Part of a small language model's weights: 9 layers, biases.
MLP neurons of a small language model. Each row is named by its layer, matrix (up: input weights) and neuron, and shows model dimensions 0-191. Each number is 128 + 32 x the weight over its row's rms, rounded and kept within 0 to 255. Numbers have three digits each.
After each neuron's rows, "fires on" lists the tokens most often at its 100 highest values on Wikipedia text that the model never trained on. A number after a token or word is its count.

L4.up101:131104152115143113098123119101120169097103146102080120099116097180090110141095154119161122096115115107202161138096144092154199118122106100159116122103071075096132124129064117119154182154152159124094168094124098129079148134149102120125108171171062090103175134098155112153159113105072147162133122136136141117182117124118127122126122188107202050150177146156132169126082110112097119137157173098114065075137139143139149085140090094203162118181110102103110178097218183115143106088197094152106127139119105154140129164169101092181096149143124158197135129154107103117100118089117119153
fires on: " ex" 27, " anim" 8, " Bal" 8, " game" 4, "oph" 4

L4.up686:151070169129113113186136111085036126155132099139115151130076099167100158132125137164087149178069161127116119138143113153159110133133159096118159157123139098090162154082076111081145174093158151072134161187126152125115081144183091136121141091128111190192162082074094138178081170122067148095114143150102085122099146132055069154143113168172109119160185096138176110099088098145159090149128126107185144086134060194110115141138127093071112151228104139118139122172092153138136114089172156135180117126114166105145142119173132177086124121147150099161171096140123082096112139133109149183
fires on: " first" 31, "S" 12, " second" 9, " comple" 6, "ob" 4

L4.up455:169089163139061141125166105096109085077125213103122176178135181165197148130124089133120091137144166126190126098150085143141136137128104083162158149124119129085119117099143155144084096156112074174147145122009135074131113134120185168037112115125157099136128195096139116151129136085152164139152074140154139081128144110089127109093150127123120255126123168148101090172158110134167149114145091117108126096120123082123102148099147080135118129083125142117091126143171184129182106098100178144101094135120107111119080131174126112163173125105158119135109152134046073189130162131182160171
fires on: " out" 13, "ball" 12, " y" 9, "us" 6, "f" 5, "est" 5

L5.up591:171140094150129131152162129181156147114131136158177133144095176091031107146132159119155161089112175135183104132168161152093167132124078141081206118108141105145116123142136125088154107223118112114083109146153147137119121087050077137122073101161161134102176123125131102102141084175150139102097112110088122118169123149118141095124136123117111133154208135104137085108119094099091160175111124160142112096145140221122152126167173125128220117104118169146193157158129167175186152086075146135159125158140104186074152102102099143169097071100138109154152100148115123165153079151123073088
fires on: " conc" 19, " che" 15, " occ" 14, " sol" 10, " pri" 7, " med" 5

L4.up290:073049063143110109109134147163113087171164157138130131099135153103125068150170163128082125169148106132170103051136088125175185169209156133087111115116083071086167126073104103079163089097200101150135178101103127114168140144070125139107091122043131174110115105085121148100139107127191077144181147078121199077112114134178116103121146123104110129127116133153135062132055092130116100194138158115114076151131150096145117109109117206152085113112131099157165093096143168117151084134155134122162122151173123129146145158185121103159084114132114119100120118112163132160118123129082155145
fires on: " Film" 15, " never" 10, " decided" 8, " def" 7, " rece" 6, " go" 6

L5.up852:152156145166100164130105098084079116070076107113082102112104152144114153212119139176070143139125163129113127150173116113172110153143112161169133141157107181104119145159165143124147065132126095065168078139117045144156143120134155173136135142110157189166131126145183105084134122146120098116151148121118080041178144083116072119152095062048149138173115161082139133110097161141148053167086142144151116159119161131124125107130102098140101122088160120128098128139120137161142156115162167137112147183107126154094116157110154172079106113150105156163139139181055062106082112174138091127
fires on: " second" 16, " over" 11, " third" 10, " after" 7, "em" 6

L4.up287:166111111055122126162106093077140175162116064061195082112164155092057174129119162170150092111129113190136173122177167189119085142157133128154087166121142149158104131130140104137126134129134120166117098151178075148111102097125062163158170093149135115118129086077141102113089142120101117134127096127122222122102108162094097126125128103097148096202158060108118153187148098139155160154155128111151043121173124093090128103098093112145130070116082126130178111126092156140099113117156072171157082158151088151037140104199134156136097140100124139143102182110116142136161162054120152190
fires on: "0" 17, " of" 14, "us" 6, "st" 5, "-w" 5, " dec" 5

L4.up110:118118093127175135141121086159122173150123125141136067192132102158133148105119102080118087180130144112131154154184157071099124129156164094116144125142097089113096213137079140132162167107159140074130129100103128078133128146097128130103106094186150164159081125151164129069097122119065175145128104095143138153063089159171081103149073176159141093135189092145167108113186120135100200129153101173166115114142108160104121116118151124162102065135163162099135139161120105154112090117185124186116182136105140098152054091075100130129131117132109151124095225099157156132136146130086096201
fires on: " wh" 11, " belie" 10, "|---|---|---|---|\n" 10, " en" 9, " pro" 8, " so" 8

L5.up580:143103122105067152113125121118106105095126102113139156133154148104092113132137157104120096165187106089181064114161106116172133098124129124180135187078140144087132108099141144102125176145108095103051111066121051158113160087131086147148194190119176107196097113114094167123219114153187135151111170158156121126137118134096103171140151146161066113146109138158123119148110153118150128096099104102118150164130116071162126079123140126125146136199147167050148164124140137094234115075161086161133091201132149165103101077138143102135114081130166112105123095127130111156127125135132140179
fires on: " to" 23, " also" 11, " comp" 8, " ref" 8, " well" 7

L4.up673:092153148146143115194097151099136148097092099121140025180132201092143139154101125116116100073121125106111135133191135097123097147119057110117123107080134146121090143131114146104063147143132103119142162108166074192135151132159141114118158109132127093132126129126119087079128129097134133118143135134089174091168088101148119110100108180146095173130154075126149165138159207085069135180128141135055183184171138130118111124162139124123184103162172181139120086152145131140081180161108098130166191123162147146148122124100090129158108108138151148182072169126121157097123168109161064181
fires on: " such" 33, "er" 11, "t" 11, "v" 9, " McC" 4

L4.up483:087158088098137138132130125110088090116150152154197136100180148077143199101154103152123127110124191174094081116136112139083080132147150147120092167155168153206091111134086129131088106086090089140159109125103102092080101083145137098089158129126124114113107176115073122151165124088178168119124103101152101110169119143098099164082122180115098186116138218110120054156149140112168075133161121092098125156154130146161124112111143190155166090135199129126095120139118114135113151167183134163149153165127139139067160116138139085118151148133135144155102167094117110137116155184102124144
fires on: "n" 45, "y" 10, "o" 5, "u" 5

L5.up702:201143093134152126114134085141178140114101085124141252132121116097164171089168131087092156119114091140114141124179156164116127161133126140124070073135206161160109094156118156170132127147136093096129108117123079115161099104142085201193149086091175104124076115190159122168135169071112094114125153095110159117147130150053175033067135100146111186197162126139110062086132108119114133150169119128130114153136116145102100122135137106125177174158106105090189129144146170100170047104110146187130111114108116108095127166115155164157156142141155099108143125122116156095190107074089161142
fires on: " ind" 14, " sc" 12, " im" 12, " st" 10, " tr" 9, "et" 6

L5.up516:087097150152153062118190055160096152103176144080079204073055113181134090148091153092077158126112091100148136156156158140145164133106142137124123116168077185100126135117189045083080085094144104124134146114090103108133145095111096071128126138114118131120128168132115097135150128172161189113122155116134168099105162137089127128118178078064120101182160097146138124089139106092169125147112189160175145142143120182096085126135085124109130185104086137142140156133107161144073125156165164149134145038117088145129064105171138130123097167079120113144147086168124129134115140139093171121
fires on: " part" 26, " init" 13, "stant" 9, "ut" 4, " requ" 4

L4.up640:178092094119138146184091075156129149178140094173131066158106160129119097107126149131172148147139101183126099117117171144099103108108133091113093103093105115171101154090114125082141171120117107106110118128088062142202138121157081135082154159162146198220103115170128161108106124127137127131156138136150089165147105089147113104148117138178141143115058147160107151134134122099093044183146128132146124115156147138179164136125145160150088086071137138109149139064132136082097169092127079084083169125114143130108080160132133104134076128167153085055157101104156158166138096121171096151
fires on: " en" 16, " |" 14, "um" 10, "hib" 7, " belie" 7, " determ" 7

L4.up295:123105118162141133134070081088116145142141104156074106159117126123220132153155129111137158131092117092119146148148130102098108168082131157120099104130131143124117168065138080085120154112106102149171146066191149146137104137091122171188175143147121139147130108111086112169149135089098102201120146140087185126080094115185132133168147128087138155148066113102132056189111184040101154196180112153102101099183164141152146081095112176131135168156131126142163132153099121074143109120140162092153123131085172134093124141178136103177068145057068182153146126103169098105140127166143109141
fires on: " such" 30, "adel" 9, "2" 7, " Cro" 7, "ouch" 6

L5.up541:086117137191110114090157100136103128106123121179121157104111132118172156132125157128154132133137148133130063135132132146205125147122051125131077124132135102170109156171078135172128087164158118088092110126068166130148108156155125129126193092085154096126089099151154081103142126144143135142117106126118122184091113121135065127133088109090065138153152126177122178156129114153109175157113119080162081137058183136171189153122141091117157079157190146091118109097095166093157108103161085139097199107136098155186143148196066120147118084110182071105110127136105117141111170114129088163
fires on: " (" 14, " dr" 10, "″E" 9, " com" 7, " Title" 6, " km" 6

L5.up520:127108111115154092141149141159110154124136190133163164151108086170137081162083140140143048157096121159154178141081081129165063114163133141098178112129093116114145151219129092110148124168126128163127120119108133137148142163106113094107119100153153164175109129150124174121120172090130082135115096091147146194082152133130074127137169137159140190111099092111126158110078121186145098124154141123130176135105114133176087134148067167090106079106142164125105107115111127103177106114115131187182136141089165055114097120065144126104111164141177056123157081164152175079190120068153117076
fires on: " " 36, "h" 8, "is" 5, "an" 5, "are" 5

L4.up893:122074144129141139150137122120181153051079121175116131146106145089174195125178100155117140124149122109128183148105138127134117066117143090179136105160142156103132110129126121137062101162163096154148131117118131118169112159127078127116128129075091135167102186166143167054135160106078113114071061161115156112144117147109104143182120149106137084149153137075116142141162133149076127103127206091179107157158174133134109139139087088138155124094156193088111153150093172071048050143166141113111195134161112122173157070182109136140124092139111077151111157121124128150118136123123135072
fires on: " app" 21, "eed" 10, "N" 9, " were" 5, " above" 4, " sugg" 4

L4.up487:119137070132114110116091100098101103092104150140142134137111058131170112131124144152138155096124127087161180145108114176099209097161129116109087092103102197103104107165182131051153115108134104158046126099172125182110150136121103144139116088135107112082144122071077083171124200076137178103154110154159163152089118147065101178123098126087105163143097148132124163155139118142117089164170116083079159148155127124064156179131137192081118140115158120175132171156155156143098194096133166132134177157142130111200120207094095177144109077102158156039119131118125098117138118106166127148
fires on: "l" 23, "j" 18, " rev" 6, " manag" 5

L5.up649:071190112111106068113094124093153136170157152116144090098192186125113111131092094176114183062159184142105147088175124145114057109120150101085092167148154109113117166105153130147091173044131135123117103084142141094184082094105126149108039156114065101093104063096119121146108161117113095091048138185159105153174094130160170118148114134162177106127118122129143192096119142111117097207140126159138171146155112151112183112127125169106169129129149105167121137109094148130183138141148134134109145123192151162144134089129134110133150156150092137164100127162114113138146132086083119093
fires on: " pro" 18, " under" 11, " among" 7, " ab" 6, " cap" 5, " al" 5

L4.up820:130161106143162088105136090092088105119033136146124107099113067141108133132118168105101171087070094146066149134113163134127108076122142146141106105093162161125091139120099157148087112121076146099163127142152128162124160099150148146110179162152156078101132110094132194121099090146112133157120160093101164157094209108142101156111167079200121095116110116110168097122131144138111134143188154116102155066145223120116183177141130158148115074106168148107174089156220126165135132122153100153161130077034168126150150133135121142089149141106101144077147242132166077151118075110106116121
fires on: " pr" 14, " fin" 12, " chang" 12, "r" 9, " iss" 8, " imp" 5

L5.up661:101175141122100110079115102102112184135110069109118125136155126127131092126155116079110113104221166116187162146131122111158182157203120140135148123094115133136131116113069136120202097152153144123118156166073088122094115183148128181074132190127113124120115136107153170093125150139147128109135088107166108080129164126170159123150123085099106146103166169173111139135127190092096104168078169127134130103140140141129165108118158139107168127100119108121175094059117107052140126191131160147149109073179164163155133066118080131174116062110142140196164146083138156159085202141113148178
fires on: " own" 16, " Film" 14, " film" 10, " Title" 8, "ale" 6

L4.up609:140167166089140086056131077068131136073066151097113060115069101131134141122130139126130119102142165124127187154109124147151146110165165118094145109130136173123174182177099079133135182121140117113066148122136149123118078135150122051087129124097140123098177065160094179152144155094122070078090125149107165153093123094161109146103150102074096131100136107115121079038139140105111128109112109138043129159133118130203118105143124065102110147082148102089127096113171173087150156161133125099156147142159132068091116149142118180142112165133157106094104080136125115122122162141126128130
fires on: " United" 25, "au" 14, "ived" 9, "(s" 7, "z" 6

L5.up402:102117088106163137135058108160123132161182090172126161134135099159180054177108092104093133119095098140079168104161151085127110146131161160131147142157120159142160121129126113163093129132144157131065185113144133093152097152143125090123118115158132109110149139119144145186117168082119136163083116105141104088106126197142086138069111116112084114102178150121172120165133105144159146136109128150126144149162159061158099080143150096145134149165087131131114180119100187100126127071138186138131190066158116076089109078150148061113155073061190104073197205143141158142095138123101153155
fires on: " term" 17, " chart" 11, " age" 10, "_" 8, "incip" 5

L4.up1022:123118122140134119095091160133158175144083101080098102119138161130126144125147150073180112143113089140154081132115141086114140115140165143139144151113089068077153114204163149125151163128117145116115129130069129141119079165165106136171086104137162104132131132145140156141001113124096145115114165100133133141140121083108176135173122143121203159102117152077168055116095168180160125147102099107129134130134115105166137120144171230137137112099097072164114107110117198115158066156137118189124161139122108162201131134127138157135120156057127154088112123152176141086090015202152188102
fires on: " tr" 26, " pot" 11, " Al" 8, " debut" 7, " ac" 6

L5.up629:148140185142098086087153130083135121078153094148147138104135115104167068139170172111111074171173115156157120117180086136088109136169067148036111155147161058156130173123151071151145087112117131116159140137115163135127158145171114143054165155132061128120161124097112118157193143152110126134152129136122125168153151111120085119139142098137111149103079169172128174136153124159109113117146104101106142139106114135145076152144145119100128117141175085111155140066110095149171125098107127199151082145111144111157160133161128119144111131201108111142100062080124140138165197154157147130
fires on: "," 31, "ous" 6, " che" 6, "ro" 5, "q" 5, "ab" 5

L5.up383:117140165095128156111105152139160161155189097116146116146169134144150101094095137113027108156113156100142143157145096115138153138109140100164119101077191136152113166158128112113128125109147130144135135159100134053064128208121113110161098187147111108155048081133173137082092063116109144119100105113150149092198147085113116111144147126082164098174078139148083118078093072165164142143105112157191179096091096115134153167133123113137129090143120135115162118144132127135180141099145191131134073117067101105142108198132129150135202157132107177185062139135156150081170134069133155122
fires on: " Best" 16, " Type" 10, " en" 8, " made" 6, " number" 6, " died" 5

L4.up12:151185173118150131185065073127079109116071134088076129128161121156183106092064070063167132132114130142139079122181099143153177164158182130038170076141098175134082070094106129133168156158077157163109056144145077136095112175179187136139157109083143141142091200183181162167120107096133091175121102144092136100113090130153116140118130114137126110116164114112169130125111150129108108102076097155166157121165127095151093108106059133092136131141170126129126159148118095086118093127123035113121130156161147093098060154212145096100147141118085164132105083176095125055102111120106152117
fires on: " history" 16, " Year" 14, " and" 7, " pain" 5, "ets" 4, " sc" 4